Weights of a small GPT-style language model, trained from scratch on English Wikipedia.
Size: 9 layers, MLP 768 GELU, vocabulary 1024, 4.38M parameters.
Architecture: LayerNorm before each block, learned positions, tied embeddings, attention and MLP in parallel.
Training: 263M tokens, 4015 steps.
MLP neurons of a small language model. Each row is named by its layer, matrix (up: input weights) and neuron, and shows model dimensions 0-191. Each number is 500 + 50 x the weight over its row's rms, rounded and kept within 0 to 999. Numbers have three digits each.
A block is one neuron, or neurons of one layer that tend to fire together. Before each block is what it responds to, as a language model described it from the Wikipedia text at the highest values.

Word-initial prefix fragments. Opening sub-word pieces of longer words split by the tokenizer, mostly verbs after a subject, especially "dis" (discovers, discuss) and "c" (career, could, called).
L5.up55:461521554533482477526600609604444477418549439517563525516587478484500472471434512576513511413421459518406526554549533543493453480451429550526473510464542553497455452517457547483476548537390546506585497616512457385399553574481477521492427514428495553494508467561527561413470529496512522480450581473451476512471491438497539435477496501475427504557493612412513518544557420528498508464499455527488494496497474502533486522342486560550523529516528538489475490493429543554494460438570561445541468469522548518479494550498549487446369561569547555475483451556483607470581446567455411549
L5.up203:590409493490527510471500532445574563431455471509478558468567440440523482586495559529508544487440468488586483545507463467544552459526526489488421466390429497479593514487534511550620444555599552553552484563525567555537490599519430497552486363546450501480451501500554430502422477493494536482485556505483596565553527534488456470532465523449494428529496515531435453521468471461511495457462529436555499455417390395449473477462476537534495518582559470572628431510488509458563398470522525432526545582545516543566546464508442559447524479489435535550432436537593537434457495450439488517
L5.up350:469477558495496466594518459508504495500429461471404540447508511488480545542482530503493402527531495461477485465489504455366546495453507496427580445485489488509430563445535511549589459527517462449490553424562503453566479465537490467517522505509498530474447371499571552482527557476523535582436469439394513374441510473438584541386543504524477364579412576476472464505550484590563574476532487492543570517476515470477535573522500580434381533508557617492495477569568553503501550427503511522547571417444509496518478505496526508575434469513541484475528481534633513518445439502391527491
L5.up450:539553509417479506463479489508579475491546487530506437530545433494530470564561442556463437492449531595515479546560496468416501554519477557565472417513544478464453506453528545502450432553434562501544521549553446488495499408469450594505556321582517508554561476491542569482518507438488558443472471440597516470506437555518501427509552409425489428521462482497466494554501538557565470464512509556561437496506539503468474454491407507535478431559533437506539502498433447556576483519589407480503630435532582445577536582523504432487528548472432495390504407511581479456579579454486532523
L5.up460:475472477537497497515474498491567553523534523517505505488576481523491450470591480504596427418547477532442525548450569522504686440521476531479487454464581492505559435447377435598580547580489467487525541517523482508511531427490474495489529468512572487461572392517417509509559428535521457508485473518512404516480551560538500575485529470545540512565443530468492532615503414441527488492497422431498496496487468410534439505532498420524498483436458383395509464498401551524486514475518552393597609437533445449568457493530491559553466503552469461457519401518491552503456492542412439552
L5.up606:546387477502470496452443559421371536496502474462541536438472466513474587557570505532429497595621520427503535537475470502537477536526512580474495490495572387501490529422495503529507550445480516453446490443575512344531474487555576452445504462502580497458456464481457469468525512505458500563443535418457549621432495543387489514521483451464454553501446544519395506546461495596536621494525558453527586434558486426504607579505481480516528489545614507601570512467444469432513474518502488559522563480521504467494492561492551517564424460452546534510487510479531489457511450437483566499
L5.up607:543513448601478482428534584541470513476419433469466403487571575461519467487458456543404505470434467465497522502483408493547576516514407540576435506450576489509540506474432577572488475505451488501565558455553514565469472590521546477371527626575496541486487488583489464436544448469387516477507535395422456499400508523510569439471514440426488508520487557452517566519449533451450566557421446487496491491481465463510490564536507548520526539491545494540542526491537582411485512440454560493501537465448515488548565628517425507486449513498469604512564477607530485425471564470456566461
L5.up714:406495379580524462504510621538572433406457430546526460413538618525549591601516484420490510591482444555437492447504532474431506498507410550418468483537502567571417480507492536523541500486434482445437482517489565488499538503524503495454506425439478554562498541480609552445482533463482505506415569462480576493504553561559559493491562474494491494501459504597474525506528405517496462449463543425481424490544427491504481506505474540501460417451482488511495521516596543519486573484469466536536615466571457534571491507612568527537467506606485500504458476559422495447560479540442391549

Verb after sentence subject. Main verb or its first piece right after a long subject noun phrase, strongest on "is"/"was" opening Wikipedia bios ("Dejan Dimov (born 1974) is"), also "have", "rem", "cont".
L3.up533:534440434513455436539530484501473433442497455446453487562510600469508536506515463595503522496525423494490598483527512585478560368434506482504535449421476475423380537462554488583519518561558406618516502504445551430431511514500565528479441551548473537558526436521476441446592607444556435399513445602531438493461504430542446422497485502471505486509455518502566534479579482498536504465472511476463510537524479421555502536501407432506476461566438547426468480528524581414464482496552527448462487503514541477509457473582568555603588543542541572449507529534409542530588500504550517453

Word after copula verbs. First word or prefix piece after "was"/"were"/"became", such as des(ignated), dis(charged), a, also, in biographies.
L4.up42:489522401548460503476551573482501376454479556515501540524526525459451551481434353578516422448475470467427574531464466512504491493508538571466496428461510525450484572477501476542589518553402521419537539575521597458503549494379476512589524498427517488539521525419545513467594450492480519443567503497456449517483557453461545489488481522495522428542457477521441456538564547527431511502582454516431432490508485434518584578428531437519525449531507576426502549596613526560526417507445527600516529383548496477493559480487523471541513606518443506526436543543530468488463477470442422402
L4.up68:540479466573470467505499573491466575437522432427483557446533483520444429523408519535596468539430444501467506486497545572519541436520407458599430515406471549499489545506579458527526512478563560561485404540481440354553574374444502461469542567510500583495507482466510457509479465449554495533575460495534491565471488457506485510451638565493497542574436569443544553485499530491480501470532464473428377442453570489455500438554444492553488395513531575498557423483514507543462519467480464538539460476592518492586455490543560499428475546504580502421554468507495600528457523564488582519
L4.up262:482465428410530408516555505590448453480470491497491525430535523488564442611496475496467470521486511572543533511522495490418488520505511552543496508530505536482508556473545517484556509517554471548508558493462423379459526433519568525399543522525566427521414446509486435473534475463574420520545515458516512465532523477524494457444514531451438573462514440414516552428561481576493502355547505486414518488521447462496570497486352412491440589458459504521492503510581574484463425478462541515569492581504446555606621554528483447504520479589535525517429635462558485510531481578415452452
L4.up267:510525560536443523569495498498526559464538530523460468432554462492493498503432594468491482434517520496495488475508465564591554661523464513525491594472452571417370491507534544514583534388508548547403466483427490502520548564488509464496524564502505444481570462544556547470578483418533479563490581550499466477526428541463483599566558486483463462450424502575498631538437494466442498542570517445416447483507392423433524425531494493504522434482502516459501409451609528554432431467508460542500517463410463513509410514583530522490441467466546508496462554545471475573474622465497488515
L4.up286:545513438422441649514463546495422553376475455610453462544483464465565480581580428546507470533512473465502511491580570491493572496520496463467541479512476439536480461493535531668583496481611483586585437510504446398426565501532529493533464492499526511427470428511517535459495514615523621447488487464508481517466459471461522595556491489458466491508454480465583455567482463585464564580418465487478605563471434453442504413522463420486572492542493548494517539541479425512487485423517496544576489479464525427484457549486479476523523512501452515518534551458449502542495548560547423445
L4.up343:532463531487452477499406614535489517417458424536524490464565458519434543503554532618459446464601515485548469537462489460493459470453515607531443601594500515437513479474578528469545517552500571461562382444592502451553475510526548592511445483551507438446495502442460562430554468490369492433378479423488566497427514554591463601504430469480555540467505551569504439506469465496546503510540597522485533553498504474391489528436509513497505564555476443473489473411501574456461487493442457474438469515501487512574492463499513446535495513512488517482496445494539517521456529620535581624
L4.up482:520404562468527495546530542529482557457509499513560437537557533525546425503526539524489515531470540519499504371582490506511479515496529477511568501538503456445471553499461478464548530402442623549551468506493473411434511509540465518559495600455558434457475457588510524461472589519492498435511533547543428557505416525507489535409449530604518483511494513469587574594507394496542535477397489412515584499518452489552509505567437405438552423512489439425526602517456600508419481543526446534494593434457546418513502405447445540393441480558490435555484422468458517495484535523528486580
L4.up556:510535462514521518511528644531452445476509396470393446513490492495458536496439501519491464509562464543561496516509421511562536436438586523536462564505556490424459472488444507485539473495555542525517539503457520491552482478533543458480458567551463453458493518475565408502526577530522445521549522446589491545559510542470503523446549540428487527406468491426505487518543574493482473443489484374587510468499534427360617447478362599468569492460575523527472489404373558436450453476542534620532456528468510473500465508561526511557560458526469636460484445495460457468483467497416528555

Word-final suffix completion. Final suffix pieces that finish a word split across tokens, especially -ed, -ish, -ual/-ial, as in appoin-ted, Scott-ish, us-ual.
L3.up300:497533580450524411425461462475586462511515497515482519564503512521441532500433521535411517438589499543429536544539483464504515481569463522457466600470516460435456403438534424547519495534458486521564558558383547492541575549540469519451543495545463467496504468459475477546523546536476503506474465451566526443440468489569577467538514368499552527523577519526494478515552490449536586502585511447506479521557586592466576416488431484489575468517532460342496637489469467509521446423394492456406489548548567536505513440487459467539519505494495601548528502511396450524571382537514494460

Predictable mid-word fragments. Word-piece fragments or short function words in formulaic Wikipedia text (census, election and climate tables) where the continuation is obvious, e.g. "s" in "someone living alone", "ot" in "votes", "N" in coordinates.
L5.up137:454526494636434409538529547456484521589531510568515551487506475560531542527497529556551552569494467427552519478539510491584557555376466553489482544482590460493498440543488499506523493539419518446486492485449497456564596557476517401452435367422504508453533516492520544539510432585496425468455511566448522544388520557522422410404525497485463473518491482557531426501540478490379416498544501460543469563431479456483565440555505501530554520557468456497442575421404505391488496540493540423550492498603485484537528554506474576520494512481423610455517490491534485568564504476525566537
L5.up184:451464455551449593491483556524561516534490540524504529565478427577501587453461482542509593465522596458474517492430525450519520464531468477370496528444486505500554458552405509527409549537486418483533536552495495464435499437528554427487489534488524504451491528543468464550529489442432513608490358466582503487509410457575426544542546440496533482556498442480539517584578592471474533448498447490437607540509538525445429427458501504499581597464516558376507448511445591486520465470517507531536562634523452561495522478438492416494551500505568542408491476481386457461479495467536447508
L5.up217:502491487540525481542371479425512499499495525527490579519577480430484533573507442453453481453597565480531627518435481578615555549546555498486604464502446440525447503568467547495534370532531519530592514397478573420491473549570526500456524503429450495504510531517445492574497413530436488476472516473535449539471446491550422607456474461527545388572455447484510482543488520534597564539506556386505464452515446433445534519482472485582552495548509419600519503508522619496451469494395499482496539546587454514498541411520432532494542474456500549535475474514447442499445437474511531507
L5.up221:470556481521473430506482525591506511453479431527567465397502548541533465478502451489424522564557530521504449582504523508565461393486594493466488590477506597555547497532498527463450468477566437436608477530526513526375479542506548428453622488578488568505476473518482494466415563491587475550433520555501517532440384444520557473464528469518603384502548398591564482494463520435549501489521523526495509560510537431421486483558428482551509567464493474492428524543523569546479524387473443536551511532512447538455532476531578536466541459506446504387478518520513448433408466492439587453
L5.up463:494526527381501409572526517502500442507517511529558500564404459579468529485487517440485452508570597518513509578464558578580537368421483499407441479550532503499478509477551530557511506432584507463510478457587499514442548566496485427553475469488492502551417510493488522369548508466417532439470424563443611552482461570415510466509505521546577505493582447459571553485430487487543354453612506476500462420396518499478502513493461594552493511462476544538484476553447546487444543479471424440466509522498446483587513556550583459539472454557479503512484417471544561536510465447561469524
L5.up609:500503463523464471589485572597451575573554438476550574430428547498404466500527433538524524510540475522555390571491493498589565427499571459450503455408379443532513514463507489448475526491566424556553553491566464488425517497532549457484472527432500494467529474487543540532484514522531568493488548499386558542538448509380528553553427456537548375511566497486433442415608465597525417521541522486600538448478509591510532435517451448483516537531474486403509550561558484519389568436476456535425522467472459561519534510439496438522467540470431461473492498504463538545433501548530513520
L5.up723:529529510462461428457544534461369538512595519537490558497494506450442603505522580447480481536572502561557501499532583511553600543590425443507517540371475450536527513489472459558480414418489538457499471464481496498497616575500512470489429535508538510464480393402534529462463478513567397501497451590435507423432525547556455564537469529484527396504491454487424497462453511445490524532476439469483483556492543496529547527517592489520422522530518642421527505423494534448518458461515508544481469481542584525480565478551500576606410471484411499486486481387446492522559439481520528582
L5.up731:517471542571542476575410519557440517451485517440588466518560438400459453517558569471479379465465547476558532508472519535467453461455428507542512546462522579464518470574466591493532425460472419516440501465548540491510538569550480519470521442427542417472592554584542561533521465547532499513466543621517496504518500427466425476525598426511510491516536392559495487552497451553589490563478561533523469502515478434456387495466479455495471568567613434532470485511502462487547510539447492485602536489534474554504481417519588369574518420434466541476486503455429570451500523458497596551

Predicate word after copula. Word pieces that begin or finish a participle or predicate word right after was, is, were or became, such as n(amed), list(ed), o(perated), Canad(ian).
L4.up26:490628528518506444485504533406525596418449421455556399573403490458481581571485479418391427670540550468514460500561465477509533506470472543546433482474468484507505509521397604528516459454476528547472518497461526510451504585551475460423473451648463465426460514440538542572534488526580469559501517498414459539566567443521514515483499433513487499512485572506524457449394517534599493515406560458487541595492534448495514534421554491624491483487555453521476520483444526479493473555541474471485454509522504545471509517496461466497415451523547490504608489555485575463495548475540486455
L4.up30:490619525564623571445410516454498602470474422521583395436463530434507498474548426580414476464476523514470541530526537500485595501601482591557399496458566491501459568412481545539517569508538440465513463507522467548505532565544560499416533553566497577460493457471500501424418561451417552407508526495453516502457480421557510484537511531479532518602441512428473520472505499500454479496436528511509487506507493487530479561439567467534557474475465412477548449549448389505506441410512510532448542445532494484520563509549483545446550457511415452578564530556458511426608531583470527459
L4.up330:535544480525561555576561515531418432390528561519531444408505445443496497573382446520466517509562427499514462494429574527460584507528504474446464499511557575512541394498470487426494490648468494504493525521445501484519511445567505516566468546516563508501447483557524421549446417447559538543487528623506522497450538486513541612462482477474381426461515489562468539520467497526590454500497521514469573425501559455468485437465386511464449413521571496450583589506526525484494461439507582524404508555455485514579568515520502467512437570472505585490484491532413520450562477514562398485
L4.up402:500502546543516519604583510536416461552523560413538367456456541455523543455486501526433561499465520513491494474575529435470548493505535406487504515473506481435483510532425561481549448438530461544497553482547462404532525591489441471446436591498448457518455488568446459473506499506540453510502577507368504517505520514588544515440481439458399571423514436648604506568448538472481555509604474467443494535508527416470552419530476522501511462511443407529422514484455509451516453562531526471602481558496571563574552514478465575501481534420499589462544549590506553504466491491544577448
L4.up471:502531516464410533516586490448470431514473476578456470481421586503492532588404579507499563450469470543444577435460517541560505508472533454520485488486486521603512499505461581584528507505507527415548422504505532507567559440580511506421457364493511494483491468518509447431593476483508471490573585497459502526549527427444521442511543427449489503500470570547544486418623519484546555487531451478535479321387464508423487538517468386517476499593426558446531536430599539445500508514505451526615485550458562541512435515474499533420501508466482503410477547500489537483499440471499572516
L4.up473:453584488548501517524574541370555437486509402597532423480517525565508550515450559470448583442442425493554430485420512479531510507548517510467484528462512513461394435467433607557562511503386545517589495566483533485428578532489447493463498525474507482531497387535543497556510516573496460580535591395516555482516498443540487511529526477484491469531547488474589543433563604478454571472445476515525509459469582474481487491462501507551471492554513350497459470481531519424466446452531544445444529486604492572543510461588513413533464495550481438407411547472501592457518506466448538466
L4.up719:408519543560486496495532589613515501575519525618514507480495427528388521584410597450415415492589513485504493491489553482554511496517488581596473463497503438499462520429416490543467456464533451465468528486487561534575445516508530503469565521517574426410541419524442507516566558461532516494562429574418507516476486520545537544515599465494494387491552529499529472445473561525496505468535536411548597460374441490481532470458433499460525504469488426428434510472543458500483525452501496478528588478590584556608502523442516463476495466520421449420431548526516524507562473494444413568
L4.up760:462470562602410506446507563487424475578552507562464475548455521487564583510469524418529494484462464473560439538589581537490490418580469581502532544417447516527530545437512439558494577542418520570560456561490496494399471539429505468384566487442527633462479467518541449505504541527497493490474583509576426515564452492468495524473434434510517530528509531520490525471526467539446405495495569478566534483530597500582544395501377525519559453525522416549513531552515515494491450465537509486483493444492450475406504421532490472590539505547395465483392580488503508517576429413502517457

Pronoun objects after verbs. Object pronouns right after a transitive verb or preposition in narrative text, such as shooting him, takes her, treat it, gives his; weaker on verb pieces like takes and can.
L4.up171:534379458552458443396440507538466519470475556474551458439596467492431523541427593426549476441529540450532448502486579435551482536592550460402541533491453398450518563499450437456495537501483424562589474550475601462567528551511587479498410464571517474446439477515364516507562552505478452452407533460533529519486504482500481419484529537523518489498487493466530606503492441598467538508474486490482507552495417437509451541439442472588534583467556430488544480458523519500511399478549560510553568544513499479490497473497491555541492494471511549466554440491458483514605554624564415553
L4.up180:530541464541484553457465534494555452484489508459502513498485431461581437564546511489405420566491514516415439550520535489458461606512583447448412542479503471446438492475566557455521608533457477441480556554474499497558452453504463453493576458516591502496473435548559520466456377612482452544529510481459489508536510528491604534457525519375454430459575498513511405482435457484580438494468501458594579553476488523462437465414527496503520383511504553446539594448572432426537513441599532498483436503510447559419487520516455467531558593480534545611508536535528476576499472521580482498
L4.up192:470518442510601484484463510514528462426456497390500566557480546542543445497543501458500412500576580498459488515462513479474450489514437436454488596491591468423454588463523584513555492525490514521461471592497499464550567479554549505391372516522518571509487467546525601449496507444487379409516475468521546504577574555479512466485502511623473481547446534479504467428507460429399443552438474503564576527499453537504505535468533448529518469537500488496486507463513566495467412418528560531509558385610410541566466467495506580539505447544425466565410487582572441511545501574510561491
L4.up230:484522527455442442496483580490533537419531527500536359426497471483463452463415485526504464447540566565530442477574502446480564473578506448476541532493636558470477569489450479502577467512540533589323532533614539574493471528487493543525565576481569529547422566501448526487446490412465459542540494565470458498605500494479421438564447556482478495489565546456593581438523483542480535496492382593452489423462415505504418475484473522528505461435500557523568505452425486501469436507501510506459526490576579504528392488464467528543522523473465529443573519577522549531555500532516440525
L4.up390:404488536514469476408549505504559533463534459403546518533530515506509493476534577469559433499497434538551474540598381424429545559513537500421474563492472466484431462576525533573534452511488511575454543551540441473481500489506515454472484474492541514479467544569476470417431493536507415500488535564561505468603479512466465513455501578474478560400494452436501450468468504538568552611572367501539504508535471440456494466439486535507554382501523420491492480553453408439407489479527544478546445529440563545547460502594493448563609498592464514466555454640551552481555502539524475405
L4.up519:492557436557538564492509605515462562502570531597560478503419534462475490492509620500542581454504508432533453353523505462470466464541482377494467487474501457497518545463475458545503485531442517485554569534429429490542534440487479489430500477480525537528518512495493492393542482470483509387548516619525495505503457522497515501515504518495381574417470463522558500572505518529559565534520433511464432475475600453485480363502492472538576430598481475390648474507533554519539493514557483586474481501440469484393508539605532537446493499417516425542524517506535495411546508461457566558
L4.up551:500523446520449517420486480477451578478511467544483475513506575589500555540534632528476410517533497387500485504541563399445533509470507478475550540508543465520455501522450476470535447514522487601545484470522545324445514539491551480550502538541568508449463542525404603504478555453547493494418613477578503464459473439516514472423485376487478487530508459493472441585489550538467631428460515549497571492459526497492481567494439485480542523523514425595487517575487479473500533499521430439592493541405450521504503539577423603592445496492481557446567440470557507417432457562461479463
L4.up558:496446504423550481561590458505538518496416548481510647480449453455484518508525521488546450531480589602467503579475568399446547503491574487435536514581501458547539429445613477454484421598476538505534496449579495492534516437530534458508582497494507454551511502461571413533504527426556531470527470491431507452506463463478521588499518558466531578540506513456676496447533518536516444498543518512388571449384414438524421398444541464416457521488501459495596511461505487502424486427595495550562542469483499497427552503530463454524445467492468428533488500536513538479436509507530523576

Vowel-initial word starts. Fires on short opening pieces of a new word after a verb or preposition, chiefly "en" (en|crypted, en|vironments), articles "an"/"the", "ad", and pronouns him/his.
L3.up81:511487474537498522411441588526495516468472510480479466588537506555483574501465541471536461466542485536472421516489608475458424571598522533530463569514595495451462521496504605478510473451496463470542460557542542451440541413479564489561505511579475472516372498500468493374562496554449404449437419501468563543488468573415530463498455508454475493520445470473512482535515485558581569524492483618492531509397400518463481489420548468491594389478521553520550475526571458490392551531482447517468582504467494489520609505507518541514553617579506506474469444421435545468518565461524587430

Third-person singular pronouns. Third-person singular pronouns, chiefly subject he, his, she, her, after that, where, when or commas in biographies and plot summaries; also word-initial "he" pieces like helped, health, heavy.
L5.up4:447554427458520529468550576445523550525493574589470526464464510502537520514555442525482469509500560472534477577553462506517417437438489425568592431448619530490509477492585552486470527557494537529433479553500453439505483447472477498418538531439561437521465489530491544467518565430476528579590554513533500556473584489512551480469507473518481514475533511437538512508428414470468574497601553557459490531493438524466512538514590489577491510485502608554493330492438480484496466446539495426501571419481417502505505454483494503472513534540496640403415447466607543563525436426453439378
L5.up100:495518430503404450451616635476575494490471527574570474469541477521486467616543602453469488614497480553535464440511551526504437522530554498508522359496534454577504552525601481548491564572527529501542523564513523508513494541472459510432450421520541508581589522483437467421573484492518523579404506402487473488438640446472530523581512488498592566541455475495507514538511571492462561433560538499552515529509417517537490386459474422519413485471475460411402461514495488505459481450500552473434472568512457499463531469469466456562553459493494487446425466517440443508430470471508517478
L5.up432:450453502566460663496570538587479579469525543516515475493467524546455503498533455479520516546509478521500586455578479543473360588533444468409527447600477424435451574418509505570582447479491517529498548478516530577555565455524487519458543516474496427538486453525417431430477409438500579551470452585501472513484487579459457533508494487510540486472513530459566456475430474539539568514496476527506425454393551548516527460526477388500573536514560490471489422510489538428423542588438443505509489506451499535531594368489512483489485482472430488402476482528549512448577527525635515518
L5.up511:529543547454485443540501496552537528464482524550440492527482421575556406501462513460472543515479526529545505465516584450546451516524409520539494469553486453502575545563475480508468563456409563502494585455466435514527541471519523515459515472440555470495545537461403436495517511510493495526463593540538493446494514523475486493573582532402502583510608484439529519334581394574441577506564567534481485495505465421455488441449560474494472575473563482586572450433467497436483506479471572455569474465480426628418531424524435488409565465491539516431465435454497501578378574513562522494
L5.up560:385575420410517473426506385492478468567595531431414550511490479516505505505471529510567559456422523489507509452559547441463390541527528474392499523447556465496608552573448528566572448438532514392522464514570470543437594436531485499522538594514509478533482513584490496549453513429520593571562546450452514553510435466493494550572515413495436514565468459481508514518463509468524578489551512451528489482539464495489505422493423477567502513551543504459528532437503553497526382497521444523461458469474479422623478558572561591515482508475509588454559442509581553511483454434508425484
L5.up617:487455437530464524492563542476501506447485468459448524503563483406509546565602608452506497411566452468476424453505515538435457432478547499485477565461482482499489472567538472413540501550516471587492564558401497434490451427474469458494534517516544462509436516374420469494575405585443557573436555388631548553489542562482534516486469471508483539544440448461495446526505464517546468444629597491458439570532560513514468484491414491488575382522485544476596468468500503597552501588592424511569514426478555499494428547545483449544491528534468492468518527513470570519490531475518505442
L5.up676:532515435522528562446549542466462591502437408476495518552375549557496546558443505500489444444487504341445537571567593433468449405486539464447485549481520449489562474557437475572550500516521600516481437585538518513478532421506538492513547520530415521486558426476512473457530435498480539481480460452505567504546514494548494488434527549533488534502614499437482420472446502536529597517531511575531518484436507477511477551437505418533560481528559452470522479395508567524482518488510464432543517532586442566564548489556432504533521463546318464506384502564581484512535544444499552427
L5.up685:474534432481472444423531497501514594519524518485490529455470496461565571583553504479507495501520549579561597461505580485452500556473540400464497548593430512490631488559563544520525578463519479510390516507467467480475511507477533404509450530465446529622555564472591442440555545483467497509478475529442444573529479537447519478405435471435397475467475515451558464483529555550555518478477479459536493600529458571475587415459446508467489529531468575496545532473532437489413441509539491496446489529488423616516508571576565579389487488452537551455548417526508453422493543465453523384

Mid-word fragments after "were". Word-internal pieces that continue a partly spelled word, often a participle or predicate right after "were"/"was", e.g. can-c-eled, p-ubl-ished, comp-l-icit.
L4.up121:529408593517490513528472453492520486540488450497462515518389445486477528452467494476424567472487500566489475512484542566557564529467510439498485460516457452534494512464539524573511448527481469548472560479538394441536468453463488527554558459504533576561490543513467491525529479495529498473364573430561386475513430597474588519508539533532597486573431553541483517582413543581493547476513495445540491441571454520465428460505486496501463545642485427476492547470426540616521462426589488546529626434429475490558427512363461514451476496466516496361533523546449451448453493510570511481
L4.up159:508473455560425493538441514434495521540470383426358471412519544447489523543496487464500510437487471502486471572405432454450558449550453547553446497513523510543546546554437518513549485479535444458507479425484466602494461513541525493399545558528638456433607477517528476520406401540572563527550449472510543474460536526449459493478507563435497582494431475598546464467597551429547460508508494541559422472535491517576451461509437554495425489488521475639512481554575491509485508538624573542502508526541567532544497521558475526503527436593490534505598469474553487503494466414502529450
L4.up198:487537482529506447530461471500426505509547598462438454571553478452481541525436511431556474574518513541386454419519530522583475541465485529563472594509572441487503527448557540539500363505504570538510424410524492503493523517501444576474549510514385460517550429513560455542547511473454504516468545502610551419602453465404528436461555516550501537442474385526577506379498539477548549532507458448435446439502538418496455515518489495556499460554429496520592657514468547505573471483474438515484564532550574545574511450550488461521531407500473521428444570473569504506496499432505489493
L4.up291:476472559418545517465443583497442507554574499499539453436523395523431463488412500505540515543492529466540421453549550533521593514492482585510431542464476446440516472503477467500526478507488420514610531469524580468420546530537488526485477487464551459453601502475576494410452474595487478520590559526502501528428455543511403511529494455502566533456471454515526426485470571534478562527509541584477531487425519404518536466499438439507488409492581457563452478530470566423491482489624600392406527522465522451503541510569420441504492442406546550406515483503534468454432589491612558455
L4.up503:508587526528525483535486430566515400571509577508515475505532453556408514513480496391419474503558430445501554436523455530481549436501502454478485531529568561418520555461480422443512455541469515480558495450539518508506420573559494538529451441391529474457442529555614535528605444468407444530456540486591490545519536453507425538530496593515556523528444475581515470541453522522469416473574450467539623488519462397496495477505511524561463503486425516495516408512469479510464552526613488468447450549568425402449553419514446500479603519500538588474465422529465485435443575543480563495
L4.up535:560561458509559434567461564454436532506591510578512427575500417475549461577471507441494637440510519442513536479519509537516576412522583476436541508488497468499478390496411488546439497492444476521513456502432471431470479561452422423468571486517421565472561521461520429495525521410455553555515448516533426447462542509481492470436467514524497591510487477576478494468555571592504564515499491488574470477610525482544425437512422446511533473485563540490531572528598549546619485445512458545419526419494534504529523532470453562440400489469541485491467447459410428506537571463568588514
L4.up734:579526559519464424509534436423475482555635478450512498507428486519324523491401484472474481493546447592523494613477474554489485483471519475541502520565427501481505538520474490584561414544584509537516493482517504510552504600523554388455472505545579568487444567514505484542514417518439544520549525494513460436465538459455465567480476486583463427481504480613533622490487474497471498544513511440526474496551580538436469439451431560479438423478485475407575584532459576525476552564563477470435510515471489499473481483539448481461443474559506478428466618521573448438505413470582469545
L4.up759:542515485470524542535413515532505436569495470489482421473499390476476421585522482389494654464639467455531503574464498402520522465477503444486524561552522515427434456490440518533498522539431564486535611469545466457500528535507499434478468445445494454574467516507455514513533598512664602504515501549541512466462439422488522480478569600500507479541475430498451486518524563504547430466473526469487461439512503469488466430399567478534433515479461508517444444502526496518474529427475413536565424575512471600538463517504477445449546514499559610539497364456526489521487563531475584523

Word-initial "th" pieces. Word-initial " th" pieces, mostly "than" after comparatives (older than, more than), and "and"/"had" after census percentages and table pipes.
L3.up229:594522583546417506569355612426444469498586561494539620584516522495480505472479540491437533494518506509582463503472552545494550506488541522451449532540463536435497542543452515427422414511482476481557522586509583524440555545490406419356506523495517514447469547557516477496537440472515492534500528490441523495500503500555500527390529503531543418454485448550467512509446603447513512501505499357402447397529499563451437373407519524530580470478492423503536540518555558518462539471452541476470535420540492534469436513529523549456564471503465563502472457476498478420504488480528584529